Part of a small language model's weights.
Size: 12 layers, width 384, MLP 1536 GELU, vocabulary 4096, 22.9M parameters.
Architecture: LayerNorm before each block, rotary positions, biases, tied embeddings, attention and MLP in parallel.
Training: a variant of Muon for these matrices, 486M tokens, 6981 steps.
MLP neurons of a small language model. Each row is named by its layer, matrix (up: input weights) and neuron, and shows model dimensions 32-159. Each number is 200 + 20 x the weight over its row's rms, rounded and kept within 0 to 999.
After each neuron's rows, "fires after" lists the tokens most often just before its 100 highest values on Wikipedia text that the model never trained on. A number after a token or word is its count.

L4.up72,205,178,203,183,180,233,224,181,222,196,178,205,144,209,191,218,198,181,199,167,199,180,178,198,235,221,213,190,189,213,186,207,175,171,200,156,218,178,209,218,190,227,229,212,206,207,148,181,218,204,198,196,191,227,197,193,234,183,183,182,188,206,186,191,189,222,163,210,188,233,196,191,241,209,219,195,210,194,221,190,206,194,199,190,204,215,198,195,218,213,187,238,205,190,182,181,206,225,221,187,213,209,195,194,192,182,195,216,197,187,207,222,217,182,188,251,168,203,182,196,201,203,255,219,211,209,170,151
fires after: " P" 18, " K" 9, " Q" 8, " G" 7, " A" 6, " J" 5

L7.up390,192,187,204,189,210,217,180,158,170,238,200,216,199,176,168,200,208,216,187,174,211,150,172,215,224,175,177,196,183,197,184,176,189,218,190,198,213,201,203,218,205,252,202,176,215,192,202,201,211,167,213,172,197,224,240,188,199,199,197,200,221,186,184,202,202,194,206,165,211,218,188,235,239,250,198,171,171,213,198,230,186,223,198,204,174,177,220,199,168,184,201,209,182,185,199,217,203,246,229,204,199,203,183,196,199,224,215,221,190,184,227,242,200,196,193,176,202,171,208,161,169,212,179,168,219,224,186,220
fires after: "0" 39, "9" 18, "1" 7, " " 6, "8" 5

L3.up545,198,213,213,222,215,187,215,197,227,199,196,227,203,217,194,192,236,191,191,210,220,202,190,203,269,193,191,230,193,196,186,184,186,207,192,223,201,180,230,182,201,195,209,186,206,193,173,159,175,211,195,211,198,193,199,221,168,211,218,175,190,183,174,217,237,198,214,198,190,219,228,204,208,180,190,216,204,184,213,210,173,172,205,161,215,206,180,199,202,183,184,206,225,219,186,183,204,224,199,197,215,218,186,230,192,193,196,211,181,193,223,216,206,223,193,186,223,204,198,176,218,245,214,214,228,217,178,214
fires after: " R" 33, " M" 18, " U" 8, " K" 6, " S" 5

L9.up657,222,229,146,199,189,227,212,169,199,223,219,221,187,185,175,190,197,198,186,208,197,164,187,212,201,193,197,200,206,210,198,175,202,233,193,168,225,219,163,193,199,200,232,206,228,183,174,202,201,207,220,178,233,177,186,196,187,207,184,186,188,185,188,196,166,210,209,177,231,197,221,215,210,186,185,198,234,172,207,198,197,176,174,196,168,189,221,202,220,189,206,197,227,219,175,207,210,176,167,195,203,224,198,223,201,183,202,199,190,210,175,227,160,180,193,204,193,197,229,201,172,206,167,191,210,223,167,172
fires after: " " 53, "1" 6, "7" 5

L4.up1313,206,222,181,204,213,178,214,206,212,211,217,187,211,220,190,179,197,209,209,237,193,211,201,211,196,208,200,216,228,186,164,173,195,224,178,177,219,185,208,229,185,218,200,194,178,189,201,155,220,174,233,190,206,224,219,186,194,207,196,214,192,219,183,213,203,214,227,212,183,227,203,172,180,177,185,221,225,228,209,175,178,232,226,223,191,188,194,187,225,173,201,128,191,214,193,218,191,207,229,194,225,188,185,169,191,215,183,236,176,186,207,208,208,200,200,219,216,211,211,186,198,198,215,188,259,205,193,181
fires after: " K" 19, " Mar" 11, " M" 10, " R" 7, "it" 4

L7.up1377,232,194,199,194,209,211,202,234,194,189,185,202,216,170,201,190,208,221,192,204,164,184,170,187,178,200,205,181,236,183,167,227,225,211,187,179,185,188,189,185,195,206,201,223,214,170,174,188,195,190,225,219,212,188,162,223,187,180,200,224,178,178,219,196,207,196,191,180,209,159,199,222,192,178,224,196,214,172,196,178,203,206,210,209,171,200,231,222,164,193,178,177,211,206,190,181,170,183,188,203,166,181,208,189,191,208,217,183,232,206,196,208,140,168,225,175,233,213,177,204,186,221,202,185,206,185,183,202
fires after: "1" 43, " for" 6, " " 6, " about" 5, " |" 4

L4.up1399,175,216,195,231,213,202,181,211,213,172,197,186,181,214,186,215,215,238,195,176,171,202,194,191,247,195,182,219,203,213,200,165,196,187,239,189,163,192,188,200,188,219,202,204,190,225,237,180,209,216,237,181,193,195,174,204,179,215,211,190,203,186,154,170,200,192,193,185,201,208,227,185,213,194,213,214,237,180,194,208,171,206,196,196,209,223,216,179,178,180,197,245,186,203,215,170,212,248,182,193,188,206,184,230,218,200,202,205,202,216,213,214,207,223,188,213,199,202,188,218,209,182,191,215,213,214,220,208
fires after: " M" 26, " U" 15, " K" 9, " W" 6, " D" 4, " R" 4

L4.up1400,183,220,199,194,212,185,191,196,180,200,198,205,178,172,208,163,218,211,221,189,183,213,195,163,229,191,185,194,221,225,191,194,204,196,198,189,202,199,170,207,166,249,244,172,229,179,181,213,222,182,243,224,198,215,203,215,191,235,183,194,226,212,181,195,199,182,165,219,221,207,213,187,189,209,209,239,214,185,175,183,202,172,197,188,204,204,213,198,184,172,172,191,177,199,218,205,222,204,211,188,220,195,218,192,192,213,209,204,180,204,195,199,170,211,181,209,168,222,233,202,207,190,205,193,209,191,199,193
fires after: " M" 27, " U" 7, " m" 6, "em" 6, "is" 4, "um" 4

L4.up1003,207,202,163,195,220,218,199,212,235,199,149,213,157,166,229,208,227,200,249,210,169,206,206,233,210,179,200,218,198,212,191,197,199,189,199,216,217,203,197,193,191,180,224,257,261,192,175,186,197,203,174,206,247,216,197,192,215,207,156,227,223,214,209,206,227,203,188,210,176,192,192,240,178,171,186,201,226,210,228,239,206,210,221,211,194,189,189,183,178,203,212,222,214,226,208,207,206,196,224,180,216,217,167,219,195,188,213,179,178,259,185,179,191,215,182,207,156,191,166,210,216,206,205,198,211,203,192,161
fires after: " N" 16, " Website" 10, "N" 9, " n" 7, " ESP" 7, "4" 5

L9.up150,199,185,192,165,214,180,208,205,177,208,247,202,183,225,183,195,172,175,228,213,221,242,165,179,201,180,204,204,186,184,172,199,209,207,189,201,222,190,168,205,210,165,215,217,207,179,214,203,224,162,202,210,195,185,218,226,206,226,179,193,190,213,177,208,174,229,235,198,212,186,198,207,191,185,192,168,216,176,231,215,213,198,211,219,216,226,206,229,182,200,198,219,237,196,197,160,189,189,213,194,176,194,156,155,222,189,243,189,198,193,184,207,214,202,186,179,217,204,211,188,219,199,189,194,205,178,166,190
fires after: " " 25, "1" 19, "2" 8, "3" 4, "5" 4, "9" 4

L3.up1185,190,223,167,215,228,185,198,196,190,167,229,223,177,212,203,207,172,190,189,220,192,198,206,213,210,186,179,240,204,176,214,174,187,176,238,234,198,244,173,209,210,220,199,195,186,200,226,209,191,191,206,198,250,180,205,203,204,217,180,198,227,217,201,193,200,229,202,180,185,181,198,184,197,220,208,177,190,156,202,191,215,191,191,159,203,216,178,196,213,231,210,210,207,213,163,203,184,216,221,165,200,183,186,187,227,166,195,206,150,203,207,205,205,200,195,192,230,205,189,187,188,203,195,200,212,187,204,193
fires after: " U" 22, " D" 9, "-" 9, "p" 5, " out" 5, " Ben" 5

L4.up543,195,188,195,229,190,179,177,189,199,229,203,178,206,176,221,162,229,189,200,216,219,207,187,193,193,203,173,217,160,223,167,194,211,213,209,198,178,206,171,191,194,204,221,202,225,203,175,206,172,197,191,241,228,190,211,229,159,178,159,196,199,186,187,182,200,197,195,179,226,175,190,221,191,183,168,185,186,193,181,186,170,170,210,234,201,197,211,206,172,182,198,192,175,194,234,207,197,193,211,231,195,189,217,183,191,201,193,223,216,199,201,195,216,200,240,216,182,231,207,210,176,226,175,220,215,208,181,225
fires after: " V" 16, " v" 12, " Mar" 10, " M" 10, " m" 10

L4.up1048,192,195,213,207,206,207,197,195,193,211,204,179,217,188,218,189,179,254,185,165,192,231,178,229,190,193,227,188,161,226,169,213,214,246,213,185,204,210,211,184,195,191,215,218,189,226,217,201,214,200,182,187,180,209,197,193,186,195,191,228,187,221,228,187,227,200,199,209,225,199,219,191,224,192,184,194,211,208,198,219,203,212,222,228,222,228,203,203,194,184,172,189,189,173,209,188,172,214,209,203,192,209,190,212,189,223,233,223,161,201,166,201,205,210,199,204,241,199,191,181,208,196,197,175,181,230,194,213
fires after: "1" 25, "2" 22, "4" 11, "3" 7, "|" 4

L9.up1366,202,194,197,199,216,205,218,175,199,235,201,189,175,160,221,211,224,170,216,205,188,216,185,238,215,196,195,230,157,182,197,174,195,195,188,192,248,176,186,215,229,202,217,203,217,211,200,166,211,196,163,193,235,203,181,198,187,194,201,196,213,246,187,186,192,218,208,213,168,216,207,231,207,206,205,193,195,208,215,192,227,219,150,167,205,231,210,206,188,208,164,173,131,211,192,215,212,188,176,224,199,202,196,211,199,184,206,181,222,197,229,173,199,191,185,208,180,202,189,191,197,208,198,169,219,201,193,240
fires after: "1" 39, " " 38, " (" 8

L9.up61,199,175,174,168,223,215,194,201,181,184,201,205,235,239,190,206,198,205,187,199,194,191,192,161,172,188,163,200,208,215,166,155,197,180,188,211,206,204,203,222,209,202,206,182,172,206,219,208,207,204,207,189,167,185,197,202,197,224,194,209,223,169,211,209,181,177,249,223,222,194,190,204,218,167,186,194,190,194,155,168,206,231,206,208,198,225,200,141,222,211,192,194,221,222,214,177,177,219,197,204,177,213,202,169,224,175,153,193,186,223,172,262,200,207,177,188,182,204,190,166,194,179,192,200,191,201,182,237
fires after: " |" 23, "0" 12, " " 8, "3" 8, "6" 7, "|" 6

L9.up1245,169,218,191,202,196,226,202,222,186,175,222,187,198,221,176,174,194,222,230,225,180,216,218,179,192,202,226,236,183,224,219,191,205,195,213,203,251,216,205,182,185,211,189,208,219,179,217,217,196,204,215,218,206,209,204,186,213,181,220,176,199,202,215,185,211,187,198,200,192,225,194,166,199,195,166,213,229,210,225,202,199,186,204,245,193,240,201,253,183,206,187,209,209,175,194,193,249,188,206,200,204,237,178,204,201,183,189,187,210,191,171,192,202,230,164,172,223,201,201,185,223,163,188,190,178,157,181,207
fires after: "0" 18, "1" 14, "6" 9, "4" 9, "8" 9, "2" 9

L9.up1149,192,199,148,146,213,187,219,194,218,206,209,192,195,203,181,198,210,213,198,190,173,193,192,235,193,207,175,201,200,193,159,220,212,192,197,195,182,202,234,188,208,243,199,236,214,206,168,180,203,188,203,197,214,192,218,205,199,197,222,213,225,191,185,179,173,187,225,213,201,206,180,193,203,204,213,199,203,217,184,167,208,194,176,234,190,234,211,170,208,209,204,190,191,209,192,201,173,199,203,216,219,146,216,229,146,198,191,215,193,181,202,208,219,181,218,170,201,207,186,207,211,198,211,237,178,192,217,221
fires after: " " 45, " a" 5

L9.up1513,171,152,221,188,227,204,189,203,183,201,227,216,208,208,198,187,210,205,198,213,172,211,173,181,227,177,213,194,188,217,174,174,207,204,184,194,217,199,215,214,183,196,170,216,207,209,196,208,232,174,221,194,184,207,207,212,189,206,204,207,214,183,237,193,220,208,196,209,182,224,229,212,210,205,207,203,205,204,214,196,215,199,180,171,162,179,197,198,175,185,161,229,219,202,178,188,198,203,209,208,197,195,143,169,171,169,200,183,214,193,178,254,164,200,244,178,192,213,223,187,196,203,212,197,248,196,169,195
fires after: " " 73, " (" 8, "-" 5, "3" 4

L7.up125,209,212,181,193,213,190,170,218,223,212,169,193,206,166,173,192,194,220,188,167,166,177,227,210,175,201,173,205,177,189,193,184,234,183,216,203,192,231,190,190,203,207,204,179,184,226,152,195,218,200,241,182,183,179,217,190,188,228,180,208,193,166,191,200,197,201,194,203,204,228,209,184,229,208,195,200,245,232,197,174,193,212,200,196,179,205,206,196,204,234,207,178,190,221,180,203,211,225,189,187,200,188,186,196,185,168,209,174,224,176,185,185,205,167,205,170,200,231,210,214,214,195,198,193,172,182,175,214
fires after: " " 51, " ab" 6, " a" 5, "board" 5, "2" 5

L3.up594,193,228,227,183,194,196,228,200,228,198,155,191,200,175,216,198,231,182,182,217,200,223,205,188,181,196,191,214,199,170,211,192,187,208,198,194,187,192,146,201,211,212,223,174,183,194,184,204,179,194,197,224,195,203,177,196,209,220,163,188,207,203,184,222,228,169,177,208,202,190,230,167,181,188,207,201,215,210,199,184,169,184,207,220,170,225,200,210,210,207,228,205,220,187,201,222,205,209,213,218,215,210,212,184,182,237,246,205,176,178,151,197,182,185,205,177,171,195,225,233,221,206,180,195,187,211,174,193
fires after: " M" 15, " J" 12, "ian" 10, " Ch" 6, " N" 5, " Or" 5

L9.up744,207,180,176,207,211,197,209,204,241,204,204,209,215,192,204,207,225,171,193,201,185,154,159,165,222,197,255,177,212,186,184,189,191,178,200,197,202,191,179,237,176,192,182,221,207,174,180,215,218,167,226,180,196,192,206,195,191,156,206,187,198,185,194,194,174,212,207,205,196,202,177,201,201,185,186,231,229,172,206,187,183,192,188,191,162,227,158,228,179,217,197,190,191,198,168,202,186,178,205,214,196,203,187,180,209,200,206,208,213,216,222,177,146,191,210,213,245,195,225,202,194,250,185,172,197,214,182,199
fires after: " |" 60, " " 7, "2" 6, " *" 5, "-" 4

L3.up563,230,197,224,189,173,210,175,219,200,218,203,216,178,188,184,189,173,236,174,170,178,218,185,177,208,207,206,180,172,166,191,204,168,187,183,195,185,194,179,171,189,179,221,189,169,229,178,219,211,207,203,238,196,190,181,220,182,184,152,178,172,213,191,206,206,195,215,219,220,225,241,176,210,218,198,196,224,173,236,177,185,210,223,200,197,211,185,194,260,199,201,197,201,180,185,212,209,232,248,196,205,203,180,225,186,194,198,231,205,211,187,197,216,179,158,192,214,181,191,172,209,192,196,222,194,169,167,194
fires after: "A" 18, " A" 10, "ian" 7, " J" 7, " R" 6, "E" 5